config.yaml
n_layer: 14
d_model: 160
norm_eps: 1e-06
bias: "all"
init: "normal"
init_std_qkv: 0.0277
init_std_o: 0.0277
init_std_down: 0.0
optimizer: "adamw"
lr: 0.00158
beta1: 0.95
weight_decay: 0.053
doc_mask: false
z_loss: 0.0001
dataset: "wikipedia_en"
MLP neurons of a small language model. Each row is named by its layer, matrix (up: input weights) and neuron, and shows model dimensions 0-127. Each number is 128 + 24 x the weight over its row's rms, rounded and kept within 0 to 255.
After each neuron's rows, "fires after" lists the tokens most often just before its 100 highest values on Wikipedia text that the model never trained on.

L11.up901 [120 103 139 103  76 128 149 109 113 116 101 100 166 121 123 133 131 130 142  74 127 125 116 123 142 119 124 133  94 102 152  77 150 147 125  92 122 123 121 130 132 136 111 120 158 160 159 162 116  90 121 129 145 108 160 176 132 111 114 119 130 129 194 144 142 144 144 156 142 206 108 106 135 129 161 109 111 141 158 102 133 104 112 155 106 132 145  64 128  97 131  90 137 135 112 100  98 115 119 154  98 143 122 104 123 163 145 155 158 150 149 126 156  77 118 111 151  75 108 147 171 134 109 126 148 131 109 128]
fires after: "am", "ol", "iv", " f", " for"

L7.up266 [156 130 135  78  87 113 109 121 163 136 112 134 152 112 150 114  85 111 140 104 117 126 108 186 120 145 164 147 136  98 155 105 130  84 136  83 120 117  91 115 134 152 135 104 190 113 106 107 145 129 133 123 115 161 135 115 109  89 118 104  87 141 103 158 175 107 162 117 109 171 114 135 133 152 187 129 126 151 153 145 138  99 113 149 102 171 121  92 128 116 123 112 110 126 119 153 148 150 130 122 106  91  63 108 135 109 126 126 156 132 151 109 152 119 117 114 140  84 111 112 145 167 134 121 145 161 103 151]
fires after: "as", " S", "at", "ers", "S", " s"

L7.up428 [105 139 127  88 183 130 133 122 126 132 130 125 128 126 122 171  93 137 168 157 148 147 144 130 152 126 142 103 141 129 117 114 134  62 147 108 152 115 135 129 174  88 122 134 104 143  91 110  97 135  80 172 101 131 115 106 135 107 116 134 143  98 137  77 123 142 160 107 164 164 145 103 113 120 101 107 183 119 114 119 108 132 139 153 101 107 164 114 126  83  99 146 169 123 114 136  84 120 179 126 143 143 150 146 135 101 122 118 140 108 131  88 156 126 140 152 119 130 106 105  74 175 112 111  98 131 136 132]
fires after: "ort", "ist", "ut", "on", "and", "er"

L7.up127 [144 138  99 102  95 138 138  97 111 101 117 152 142 120 146 170  94 100 109 132 156 142 131 157  94 141 138 176 117 180 137 150 154 148 140 151 116 113 175 138 127 182 126  81 145 153 120 113  90  90 130 147 151 137 147 112 136  64 106 132 118 161 147 159 161 115 160 120 120 204 156 126 132 135 141 129 135 121 103 109 135 105  86 139 101 136 110 118 122 119 130 106 155 125  61 146  81 110 172 153  77 111 117 140 106  91 144 121 117 125 118 157 145 125 105 173 115  78 129 114 128 149 142 120 152 113 174 134]
fires after: "ac", "us", "av", "ag", "at", "v"

L7.up182 [ 95 150 118  81 130 160 107 121 164 165  87 141 137 105 142 148  98 153 138 148  87 164 139 148 141 103 166 133  91 119 146  98 140 138 109 121  96 117 117 153 187 177 108 115 127 101 127 126 134 147 127 115 113  88 140 139 125  83 178 115 139 130 163 111 148  85 127 105 141 172 151 138 114 117 120 130 120 127 103 127 111 136 131  84  51  99 147  98 106 103 108 163 160 112 136 114 149  99 128 163 143 150 139 163 113  89 179 160 162  88 128 111 169 144 128 139 115 150 119 135 144 123 139 129 144 158 108  92]
fires after: "ic", "re", "ro", "u", "ear", "ul"

L11.up308 [110 159 143  64 121 169 143 103 102 141 130 104 131 113 107 146 125 163  94 115 135 137 105 139 134 136 126 135 138 118 140 135 165 143 135 122 135  74 146 115 108  80 124 130  89 147 141 150 140  93 127 140 102 148 142 106 119 125 131 179 160 118 159 136 158 103 125 121 114 108 145 159 144 127  90  88  86 143 159 106 116 112 150 136  88 121 119 112 146  92 131 159 145 123 126 126 132 142 156 113 111  54 121 126 125 135 119  97 192 150 135 149 124  91 105 162 133  88 105 115 168 166 107 101 101 153 103 136]
fires after: "s", " w", "p", " s", " o", " con"

L7.up634 [110 116 136 145  88 129 127 134 141 133 130 109 111 127 143 121 130 104  94 162 102 152 147 176 121 120 138 122 103 111 153 115 110 162 140 122 113 108 112 133 149 161  97  70 145 128 109 132 130 138 160 144 147 171 150  98 122 104 121 122 105 208 122 115 126  95 108 131 133 104 135 132 133 149 137 111  69 159 165 139 129 133 114 148 118 130 151 117 129  90 118 128 124  91 148 169  95 136 121 190  87 106 111 102 130 141 101 124 149 126 149 154 158 128 144 164 125  97 110 120 180 137 102 157 156 162 152  91]
fires after: "u", "an", "ov", "a", "ar"

L4.up620 [122 107 117 140 127 137  94 127 139 145 104 131 110 139 140 113 137 117 109 177  79 114 103 184 134 108 104 136 132 112 135 131  49 163  63 160 108 119 145  92 116 130 118 123 101 117 126 124 174 139 110 116 132 130 101 112 118 117 165 125 160 174 116  86 129 136 141 160 127 115 154 187  91 104 168 147  87 151 131  87  96 145 154 118 130 131 147  95 151  43 148 117  91 103 151 173 135 108 148 135 119 168 108 100 123 165 119 138 128  98 116 153 144 118 133 113 129 121 108 139 129 105 132 141 189 126 132 127]
fires after: "ov", "ec", "t", " m"

L11.up322 [117 186 146 109 116 126 125  71 103 186 115 120 111 127 124 168 102  92 150 102 108 127  84 113  58 129 138  86 120 115 146 174 173  92 149 110 143 139 126 134 120 109 122 120 147 153 135 131 134 105 137 125 153 136 151 116 120  96 117 105  97 134 132 101 135 150 129 177 102  98 138 127 162 135 126  94  91 108 119 101 163  88 128 160 125 149 127 104 100 143 152 145 130 153 113  77 170 131 117 117 120  90 152 143 115 130 147 137 118 129 132 174 144 123 166 134 140 122 155  63 159 162 128 151 134 128 140 133]
fires after: "\n"

L11.up269 [105 134  95 149 157 139 131 124 152 106 107 115 157 117 153 109 118 136 115 106 114 153 125 176 121 135 117  99 132 115 119 166 143  95  90 100  72 103 101 107 103 137 114 170 186 150 120 132 138 104 110 123 154  96 142 116 127 173 118  98 130 132 136 154 118 159 154 140 152 173 100 148 111 153 133  88 118 135 169 149 151  96  95 110  87 108 135 118 121 120 164 125 103 144 122  95 119 126 104 140 126 122 104 123  76 117 176 123 118 180 108 122 124 103 118 136 135 129 108 124 148 126 155 118  84 118 172 154]
fires after: "u", "g", " s", "s", "h"

L6.up903 [132 121 126 110 135 142 116 163 117 105 160 138 129 132 108 100  90 132 133 179 137 142 115 147 109 156 126 122 115 123  95 142 146 155 136 116 171 126  99 123 134 120  98  97 127 104 144 140 149  93  82 119 136 176 176  90 159 148 122 117 132 158 106  91 113 128 123 105 147 138 111 112 144 129  74 135 134 151 127 167 153 127  58  67 123 167 100 141 126 150 138 156 154 131 131 119  88  88 112 107 116 109 123 118 100 135 139  94 117 156 199 149 149 105 143 144 127 166 117 150 157 108 103 181 116 145 158 105]
fires after: "f", "l", "ar", " H", " al"

L7.up390 [112 121 146  98 130 133 121 121 154 132 123 103 146 148  83 135 118 148 158  97 130 126 111 128 131 146 127 138 154 106 115 139 128 145 105 150 146 126 174 104 146 146 116 103 155 114 153 145 122 118 125 163 157  91 109 173 106 106 140 127 152 146 168 128 127 111 132  56 118 182 149 141 145  77 125 148 116 159 131 146 125 114 125 104 128 127 156  51 123  83 122 155 113  98 134  80 143 137 157 147 108 172 100 124  92 128 153 127 102 129 123 122 101  37 125 124 145  96 124 143 104 132 120 127 130 168 124 143]
fires after: " M", "ol", "al"

L7.up470 [118 131 118  69 103 158 141 113 125 126 106 123 176 128 139 137 132 150 161 114 105 133 121 137 108 113 144 120 115 140 146 157 124 130  95 101 140  85 129 181 154  99 128 123 170 118 130 100 116 138  89 161 165 148 141 130 130 134 108 122 136 159 168 143 122 136 129  98  97 178 123 144 127 109  88 134 115 153 142 190 140 115 122 117  50 135 143 107 123  97 145 150 171  88 133 105 125 116 166 136  92 173 105 114 138  81 118 158 119 147 116 106 141 134 158 139 100  95 101 116 126 140  92 157 154 132 145  93]
fires after: "i", "er", "c", "ur", "al", "il"

L7.up586 [103  90 107 130 164 166 124 110 121 128 106  83 152 130  96 176 101 123 142 150 162 149 140  89 129 120  99  94  98 135 106  89 131 131 150 111 104  95 137 167 193 151 153 147 117 126 130 120  81 140  96 157 139 106 148 109 115 122 135 152 148 127 169 150 166 136 134 117 130 163 171 134 131  99 109  97 148  95 133 115 130 148 140 144 107  72 144 109 152 135 118 139 136 156 121 105 122 105 164 167 133 175 170 138 130 132 124 124 156 115 124 103 119 145  85 103 139 102 135 129  73 168 128 128 131 155  88 172]
fires after: "r", "on", "en", " pro", "al", "er"

L11.up535 [ 98 127 125  69 123 145 147 127 113 158 134 146 105 119  82 125  89 119 149 100 126 128 116 145  92  89  82 104 161 145 151 128 115 120 142 117 135 119 141 129 142 150  89 131  94 112 114 136 134 140 113 105 179 152 163 112 113 122 152 101 156 120 192 112 136  98 155 161 133 141 130 111 179 100  94 130  78 160 122 107 150 163 125 160  87 161 156 125 135 121 111 119 166 118  94 107 123 131 142  93 103 131 106 115 116 139 176 153 113 107 109 152 134 107 145 122 140 115 118 122 121 108 156 155 157 108 128 104]
fires after: " m", "a", "o", "m", "v"

L5.up619 [112 133 108 146  86 149 158 117 135 171 114 104 118 102 129 168 144 132 144 119 119 140 115 103 140 139 136 129  91 140 124 102 187 100 118  94 102 127 136 130 155 133 134 137  99 151 128 127 101 124 104 159 124 140 157 172 128  76 127 119 152 135 151 118 176 126 163 111 128 137 127 136  97 159 124 135  67 107 146  96 128  93 116 119 143 133 142 132 104  49 114 107 166 148  88 146 119 119 150 126 122 104 166 137 117 107 152 167 159 143 114 123 121  96  73 165 112 109 140  92 169  83 166 111 123 151 136 140]
fires after: " ", " (", "-", " \"", "t"

L7.up624 [147 159 136 107 164 205 135 153 162 133  78 100 147 117 131  77 133 141 105 124 116 163 163 213 145  92 112 109 108  96 103  80 145 104 126 150 102 129 122 144 109 122  78 150 127 102 120 124 151 135 140 141 150 109 122 153 145  97 138 113  99 146 138 149 100 141 168  92  98 144 145 104 142  80 150 141 113 119 103 110 147 128 144 103 100 101 156 116 164 133 140 113 143 118 173 129 123  94 113 199 120 128 120 144 140  85 111 168 107 113 146 153 143 117 157 146 134 106 145 139 125 128 104 140 127 120 130 118]
fires after: "ar", "ur", "ran", "u", "ul", "3"

L5.up515 [157  77 114 166 132 132  95 150 127 144 131 128  88 103  77 112 110 126 140 123 120 137  98 139 100 110 147 157  94 150 194 129 111  93 130 137 175 112 143 123 131 161 101 169 150 124 130 140 156 134 118 165 155 150 131  96 135 117 126 124 138 117  88 141 127  65 113 129 154 170 192 152 111 141 131 101 136 126 118  94 121 121 165 115 117 137 143 132 113 105 126 123 111 103 125 159 163 126 160 158  99 111 105 163 108 130 125 129 117 146 106 126 144 119 115 128 102 106 166 104  68 147 113  62 168 127 152 154]
fires after: "u", "h", "it", "at", "re", "g"

L11.up830 [ 99 134 135 122 126 147  93 156 115 143 141  91 124 123 130 150 144 118 111 116 164 170 119 121 123 120 122 107 117 161 121 121 126 131 125 115  74 140 114 149 138 149 151 123 141 128 115 105 121 131 136 152 138 154 124 133 113 172 173 143 116 142 156 126 126  95 178  76 112 122 155 104  84 140  62 109  93 133 139 134 110  68 116 129  70 138 103 133 131  60 116 162 163 112 113 109 157 141 193 118  99  69 118 174 122 116 169 132 102 115 149 138 130 114 162 127 114 128 135 122 125 125 130 144 146 145 100 106]
fires after: "em", " v", "1", " ", " c", "ist"

L7.up944 [142 135 124 106 129 169 168 124 145 100  98 128 162 111 132 161  89 129 157 121 165 157  82 152 122  88 189 129  65 133 132 128 182 153 106  43 135 129 136 139 180 170 109 120 146  93 145 132 101 129 122 123 121 121 131 116 111 110 142  90 126 113 157 164 168 104 167 182  97 106 135 151 120 100 107 114 103 162 124 174 119 149 134 132 106 154 149 124 128 154 146 112 123 131  90  93 113 154 158 174 129 110 137 130 107 140 110 133 126 141 107 105 129 146  89 113 111 100 100 123 135 119 104 154 121 129 118 159]
fires after: "r", " k", " m", " a", "an", " an"

L11.up682 [157 128 100 160  91 177 101 114 112 165 114 145 149 126 143 125 109 114 100 113 129 157  81 155 126 115 139 157 105 105  96 141 134 132 137 114 112  75 105 153  97 128 137 116 128  69 154 132 112 130 127 146 123  93 141  93  97 137 120 150 148 133 121 101 156 118 128 147 126 113 151 101 123 111  93  96  65 131 151 159 143 119 139 121 144 112 168 128 145 121 151 178 124 110 128 146 157 175 109 104 136  79 102 120 110  89 118 117 104 181 140 132 143 113 156 126 143 115 115  99 169 141 153 112 121 140 122 128]
fires after: " s", " S", "^", " o", "y", " O"

L11.up228 [ 93 107 122  93  86 154 128 163 149 155 155 143 132 119 133 129 127 149 180  71 155 132 115 172 147 135 123  95  74 116 133 120 118 133 120 106 146 143 104 137 144 150 140 145 154 156 116 130 106 126  76 108 155 144 113 108 107 114 152  91 144 116 172 165 176 130 174 121 101 135 134 145 127 122 124 131 136 164 121 146 161 102 108 154 103 125 114 134 158  70 127 117 125 114 141 103 130 165 135 162  73  94  92 115 116 119 150 164 156 122 107 122 159 120 135 118 171 109 118 103 145 112 113 193 125  69 119 136]
fires after: "is", " a", " k", " m", "us", "m"

L5.up552 [155 127 106 148 141 141  92 173 127 149 165 136 106 104  80 106 107 141 138  78 113 130 100 151  98 133 183 180 107 154 185 149 126  98 138 157 169 151 131 134 113 143  98 146 139 121 112 151 141 120 123 152 148 151 154  80 130 101 120 115 177 128 104 145 105  82 111 117 140 172 174 118 113 143 126 131 141 130 112  92 131 137 152 109 124 142 133 115 102  96 135 117 116  91 125 144 136 100 167 146 131 130 119 152 135 109 116 129 122 137  83 108 165 127 116 102 121 137 144 103  50 139 126  55 156 113 117 115]
fires after: " ", "at", "h", "g", " n"

L11.up188 [141 188 136 107 132 118 119 113 125 144 114 140 173 142 127 143 108 110 105 109 128 131  58 165 129 133 139 131  68  74 147 120 111 110 154 114 167 130 143 112 152 151 127 135 144 116 106  95 116 113  72 146 145 128 117 155  83 155 123 113 115 164 132 146 163 144 143 101 118 179 134 152 158 145 103 137 104 144 103 147 138 128  75 121 103 135 101 145 140 139 148 120 138  88  84 127 146  93 154 141 135 132 108 121 111 129 144 135 150 138 101 139 155 113  81 148  99 111 109 156 134 143 144 179 141 124 164  93]
fires after: "s", "as", "m", "ig", "is", "i"

L7.up110 [160 109 135 134 123 163 164 106 161 102 134  94 170 129  97 141 132 102 115 127 157 128 119 118 121  95 126 137 127 113 106  94 134 143 136 135 120 129 175 128 121 210 139 117  90 156 106 117  97 126  96 150 160  72 112 149 149  90 112 131 116 147 189  87 144 105 108 140  86 145 148 123 117 108  90 103 133 178 121 130 127 132 109 144 149 106 151  83 143 148 132 136 115 136 127  86 119 173 143 158 116 146 156 131 123 128 169 140 134 101 114  93 124 116 109  91  91  81 101 126 119 132 106 125 140 154 167 137]
fires after: "al", "ist", " m", "r", " M", "ol"

L11.up698 [130 117 138 112 108 151 103 106 148 145 127 147 153  88 111 135 108 126 101  76 135 176  83 156 120  98 137 119 148 136 152 112 120 130 133 103 122 112 115 134 153 119 137 148 122 119 145 100 122 124 124 155 152 145 170 132 135 104 144 148 108 150 146 153 195 152  95 145 123 103 152 102 160 181 141  83 108 125 123  80 152 134 136 145 167 153 125  98 147 131 126 193 104 137 129 114 100  97 111 106  92  90 143 129 146  97 107 154 149 162 128 146 133  66 100  74 163 107 169 136 155 140 142 123  82 118  94 137]
fires after: "h", " o", "in", " M", " O"

L11.up64 [111 118 112 101 120  90 127 148 173 133  97 112 160 142 117 121 111 145 122  83 116 139  78 166 102 126 179 155 109 147 109 115 166  81 162 100 106 160 109 130  97 112 151 118 154 161 122 109 110 112  97 138 134 130 120 116 125 185 110 109 125 111 174 155 141 154 147 106 105 169 120 130 132 152 147 122 104 130 154 128 146 138  93  80 117 115 139 130 136 109 131 146 127 135 139 120 126 163  95 139 132 123 138 116 108 110 158 156 141  67 129 103 114 154 107 163 106 117 111 144 165  93 117 118 133  95 182 156]
fires after: "v", "s", "ist", " s", "u", "c"

L11.up371 [141 133 163 105  97 126 152 135 134 127  98 156 149 116 144 131 101 104 138 120 125 159  79 159 133 171 170 154  81 145 113 145 120 134 101 121 109 102  79 145  97 156  95 114 175 111 121 142 155 131  99 150 111 151  82 141 135 146 153 126 137 120  73 162 170 148 150  72 131 170 126 111 153 118 164 109 107 151 109 144 133  93 108  73 103 142 119 144  85  94 126 127 128 119  82 142 130 123 171 141  85 127 113 112 107  99 143 119 132 153 113 145 175 123 119 160  65 134 110 173 121 134 130 132 136 130 129 135]
fires after: "at", "g", "ig"

L5.up304 [165  58 142 146 131 133 120 111 136  99 118 129 117 114  80 150 138 122 126 172  93 120 101 151  86 133 105 133 138 112 179 121  82 145  89 146 132  95 162  93 141 153 125 140 133  92 146 141 169 122 133 141 122 142 104 139 146 113 124 146 112 118 152 135 146 104 118 146 142 130 178 189 120 123 157 106 116 126 113 103 143 119 157 113 129 138 141 130 159  49 144 122 102 131 138 157 158 177 156 164 114 134 143 119 153 159 142 168 136 116 141 148  72 125 122 135  89 108  72 155 118 112 123 144 169 144 146 101]
fires after: "ov", "m", "w", "|---|---", " W", "t"

L11.up794 [ 66 128 126 150 145 109 147 110  81 197  70 102 163 109 116 113 151 116 100 108 125 129 126  91 133 154 185 131  96 159 105 151 149 120 111 120  96 120 128 146 140 144 115 131 136 130 133 133 128 128 153 164 148 130  93 160 117 138 121  95 153 102 177 163 153 147 131 120 125 130 134 113 127 133 137 116 138 119 141 167 116  72 128 103 149  91 136 117  95 124 138  92 146 159 118 106 139  82 117 142 108  97 182 150  98 106 105  93 142 130 135 146 131 154 130 150 133 124  82 101 151 130 162 147 116 151 129 109]
fires after: " T", " d", " D", "ed", "n", "T"

L3.up217 [126 101 103 115 131 144 132 149 132 119 145  94 133 118  76 124 131 141 114 163 133 123  83 116 122 109 189 132 148 145 141 117  83  81 158 154 118 135 148 128 117 113 151 105 154 152  96 119 116 126 118 177 101 158 107 115 111 119 145 116 107 174 132 117 146 135 118 143 140 190 129 112 124 124 131 115 172 116 167 108 112 121 127 106 184 155 100 129 135 102 105 104 134 137 142 103 163 131 121 163 146 148 170 127 158 142  83 122  75 126 124 113 131 129 113  96 125 156 160  76 111 165 131  98 105 136 152 137]
fires after: " ", "\n\n", "in", "<", "A", "ec"

L7.up729 [144  93 163 121 175 156 125 156 144 113 137 138 121 122 136 125  94 100 141 140 113 129  95 127 125 148 167 144  92  93 111 152 131 122 162 114 148 128 111 127 104 125  85  67 157 121 109 175 136 148 103 116 139 110 163 109 113 127 150 119 105 194 101  97 119 109 117 156 121 142 145 141 106 144 134 111 111 179 104 110 140  95 129 181  95 136 147 143 118 152 158 143 120  90 127 137 105 159 103 121 117 131 134 110 108 108 163 104 138 157 151 172 134 150 135  96  90 146 131 100 143  90  93 142 148 170 115 145]
fires after: "o", "f", "as", "u", "ar", " w"

L7.up919 [111 130  89  86 144 119 119 116 118 130 143 132 144 128 100 149 125 153 121 109 131 126 106 129 120 155 162 130  91  33  92 153 136 141 112  76 157 121 120 128  99 169 120  91  94 118 122 103 125 145 125 138 101 101 135 123 133 119 126  98 117 149  94  93 136 125 163 143 166 144 111 140  90 112 170 124 128 138 111 109 131 119 134 144 107 102 106 137  93 144 115 107  85 116  93 147 110  93 173 127 157  82 128 157 158 135 131  82 181 117 135 138 163 159 176 125 100 107 136 125 173 142 107 189 138 140 155 137]
fires after: "o", "F", " f", " F", "f", "W"

L5.up300 [ 95 136 142 120  93 138 143 111 153 170 111 118 126  93  96 148 126 173 147  73 129 148 131 115 159 118 155  91  83 134 174 113 152 118 100 135 103 118 161 110 158 129 111 112 108 112 140  90 105 123 120 147 106 123 136 158  66 107 167  97 162 115 159 100 142  78 173 126 133 139 120 127 104 141 116 133 110 112 150 103 139  95 141 139 137 113 139 127  87 103 101 123 156 155 106 105 144 114 148 157 105 119 147 134 160 142 133 146 113 152 136 118 140  87 123 134 107 113 160 127 143 117 187 122  99 166 104 148]
fires after: " (", "-", " \"", "t", ","

L11.up546 [132 131  91  90 101 157 123 125 125 139 167 146 171 130 174 115 141 117 142  97 119 145 135 139 108  75 138  90 129 121 102 135 165 136 129 154  98 132 106 146 140  86  94 101 151 151 108  85 128  95 113 136 117 147 134 125 107 155 131 123 117 137 141 144 152 142 127 111 163 136 119 148 143 120 134  94 118  93 162 130 145 160  97 155  93  97 107  79 113  76 189 144 107  89 116 120 132 142 129 103 143 129 148 121 142 113 178  99 154 111  94 121 154 122 125 177 105 151 103 124 153 120 126 134 112 109 172 134]
fires after: "s", "c", "ist", "r", "t"

L7.up930 [105 162  75 118 183 184 128 123 118 143  93 125 113 112 131 106  65 167 124 121 113 118 102 152 113  90 137 121 101 107 115 132 146  81 119  94 155 142 102 121 115 146 113 122 122 107  82 150 119 162 155  99 135  97 138 144 157 124 154 102  98 145  80 118 156 115 133 133 129  96 107 172 150 155 116 103 130 196 135 136 125 133 135 137 115 155 141 169  84 125 121 143 114  87 112  82 111 116 157 149  95 150  89 146 120 121 159 103 137 127 145 149 143 155  99 121 111 112 124 134 125 134 158 146 154 173 153 127]
fires after: "o", "u", "a", "ra", "i"

L2.up592 [118  72 111 116 133 142 148 134 120 142 122 122 104 129 136 107 152 125 104 130 148 128 116 154 116 173 171  82 136 140 144 139  90  60 147 124 140 137 116 149 134 185 122 138 143 129 126 143 141 108 132 139 125 107 131 162 108 132 124 141  86 132  98 140 114 120 138 142 150 182 163 140 117 133 117 122 140 141 144 103 162 124 134  82 146 133 119 105 113 112  82 187 111  84 109 113 120 141  78 151  63 180 139 181 111 127 148 143 102 125 131 132 131 116 127 151 119 158 164 116 113 162 144 107 106 123 181 158]
fires after: " wh", "ec", "igh", "er", " I", "in"

L3.up166 [137 128 152 132 116  91 105 112 149 133 143 123 159 136 107  92 147 118 150 104 141 149 125 114 159 146 134 174 128 122 128  97  88 138 138 114 141  91 123 111 139 143  81 120 102 106 130 144 130 179 132 137 126 123 150 184 163 118 139 106 144 134 122 108 155 116 149 142 152 117 126 142 131  67 138 115 105 130  99 175 105 112 159 147 136 141 163  77 163  86 149 110 124 139 106 157 134 127 143 142 204 121 122 110 137 130 105 154 143 126 102 175 123 140 137 107 123  98 119 166 190  87 130 154 153 165 156  66]
fires after: "|---|---", "\n", "ec", "it", "er"

L2.up535 [110 115 152 111  99 137 118 132 113 124 125  89  49 146  95 127 149 130 124 116 140 130 179 137 120 131 166 139 178 103 104 146 110 192 131 132 112 137 150 115 142 143 106 118 140 145 113 131 128 109 149 103 148  78 103 134 115 117 105 101 100 106 119 166 101 132 145 118 134 144 149 111 125  91 139 124 112 122  99 138 159 125 125  94 146 107 133 108 110  67 104 175 117 116  98 126 122 144 145 150  72 183 127 141 134  94 157 173 146 132 118 158 118 167 127 131 157 147 167 150 149 141 134 138 157 157 132 116]
fires after: "ec", "it", "er", "ar", "or", "an"

L5.up508 [118 195 136 136 122 146  76 141 108 164  96 124 152 108 105 136 108 134  71 127 108 133  91  90 125 130 138 120  93 137 128 138 148 148 153  94 130 129 158 137 147 118 151 102 164 123 151  84 114 119 119 135 126 114 154 124 140 126 175 125 144 131 145 121 149 121  98 109 102 131 113 158 147 123 125 105 112  85 121 151 141  77 118 128 124 105 152 128 106  99 150 144 148 184  97 110 123  86 116 140 121 117 122 105 125 157 138 164 142 129 132  82 122  82 118 166 151  98 118  56 179 171 118 128 133 138 101 144]
fires after: ",", " \"", "\n", "-", "==", "==="

L11.up724 [119 145  91 137 116 119 130 147 190 168 111  96 130 111 137 112 141 108 142 101 128 148 102 153 113 124 145 109 137 115 146 131 138 156 133  81 132 113 107 156 118 108 102 163 151 148 169 125 126 106 112 147 141  67 129 130  75 127 149  99 134 154 126 102 117 151  95 146 123 124 154 146  86 120 166 147  83 136 135 112 105 132 102 150  92 149 115 100 147 143 129 139  85 167 155 132 167 158 136 133  94 122 133 116 151 128 111 116 163 165 145 152 132 160 123  92 113 148 106 141 139 116 109 126 127 170 122 128]
fires after: " A", " U", " G", " F", " E"

L4.up351 [139 126 127 151 103 111 128 125 125 129 111 134 106 128 123 135 124 129 115 167  64 154 110 113 149 110 168 161 111 118 133 152  92 154  75 131 114  89 170 183 126 126 124 138 147  91 102 154 149 139 152 113 139 143  90 109 113 105 153 129 109 120  88 102 151 124 126 143 134 128 163 159 145  60 148 109 114 154 148 137 124 154 169 113 111 126 159 104 130  89 123 103 113 102  70 186 106  97 122 122 126 131 122 131 122 161 110 121 136 137  89 177 146 124 153 133 150 108 121 124 162 149 160 113 161 158 155 106]
fires after: "ov", " m", "t", "|---|---", "ec", "m"

L6.up850 [115 133 143 130  65 201 129 147 103 148 104  79 127 101  89 152 134 144  68 147 110 153 141  92 146 112 163 147 113 149 127 135 181 161 171  72 113  86 145 151 140 158 152 121 110 130 119 109  82 125 105 134 110 119 163 131 139 104 171 149 158 117 134 139 167 110 114 147  92 141 112 106 101 152 110 122 119 121 120 147 148 134 126 147 133 110 120 122 144  70 138 156 120 178 116 135 110  95 109 140 108  90 170 110 150 129 172 157 122 117 112 114 113 104 126 149 153  90 164  88 145 137 101 148 146 116 101 157]
fires after: ",", "-", "H", "/"

L11.up456 [136 112 160 146 131 122 132 117  81 165 126  98 132 117 123 108  92 157  95  82 162 147 107 107 124 114 155 134  97 128 134 124 156 143 108  80 120 100 140 126 157  98 116 123 117  91 137 147 139 120 105 123 130  97 197 134 122 126 135 115 134 138 144 125 187 145 134 109  89 124 154 137 106 118 138 108  74 112 121 176 124 152  73 119 128 143 120  73 182 157 157 150  88  99 141 127 116 120 139 133 124 120 122 129 124 118 112 106 168 160 134 154 127 105 106 127 153 112 125 126 136 154 147 108 113 164 132 141]
fires after: " o", " s", "s", "==", " b"

L11.up154 [116 115 146  70 131 112 139 113 144 182 109 146 119  97 138 115 114 114 139 104 105 178 163 174 132 131 152 119  83 133  94  91 129 123 179 168 137 150 136 143  99 111 102 114 146 131 123 124 145 136 114 168 124 171  99 143 100 139 127 126  80 103 113 117 110 122 121 144 117 134 153 145 146 126 117  64 146 142 143 141 116 140 119 127  96 101 128 135 106  97 138 105 100 166  79 168 118 137 124 134 148 144 133 101 107  93 119 139 118 147 108 180 169 138 110 134 124 106 141 113 133 179 141 110 139  82 112 109]
fires after: "t", "k", "ot"

L11.up607 [ 92 147 108 101 124 102 166 131 158 147  87 100 148 125 155  98  79 130 149 127 130 157 142 150 130 156 174 111 127 127 101 109 114  50 102 163 112  87 101 145  88 129 103  93 187  95 147 107 140 143 141 147 123 181  99 140 133 123 129  95 102  97 148 105 145 124 173 121  98 123 143 157 135  94 131 115 132 137  99 102 118  91 127 111  73 129 149 129 117 110 152 135 141 187 110 153 149 124 128 141 141 133 135 163 159 124 101 130 130 103  98 137 189 126 131 142 126 128 123 103 135 141 115 174 151 135 156 151]
fires after: "id", " G", "t", "ak", " g", "ot"

L11.up554 [ 70 139 133 162 132 119 128 143 109 172  98 155 151 104 121 147 139  85 123 133 141 149 159 137 167 134 140 116  97 143 112 107 125 105 109 157 108 161 118 142 160 101  94 143 120 125  94 108  96  82 144 142 108  99 116 147 115 106 132 121 157 140 179 126 104 127 122  84 119 163 155 120 130 145 105 108 140 126 128 161 103 141  50 110 126  89 122 128 154 135 124 116 112 143 144  94 111 118 157 146 130 141 187  97 131 129 123 115 113  92 101  91  99 151 138 148 135 139 129 143 102 166 114 114 137 127 105  91]
fires after: " R", "ed", " d", "e", "n", "os"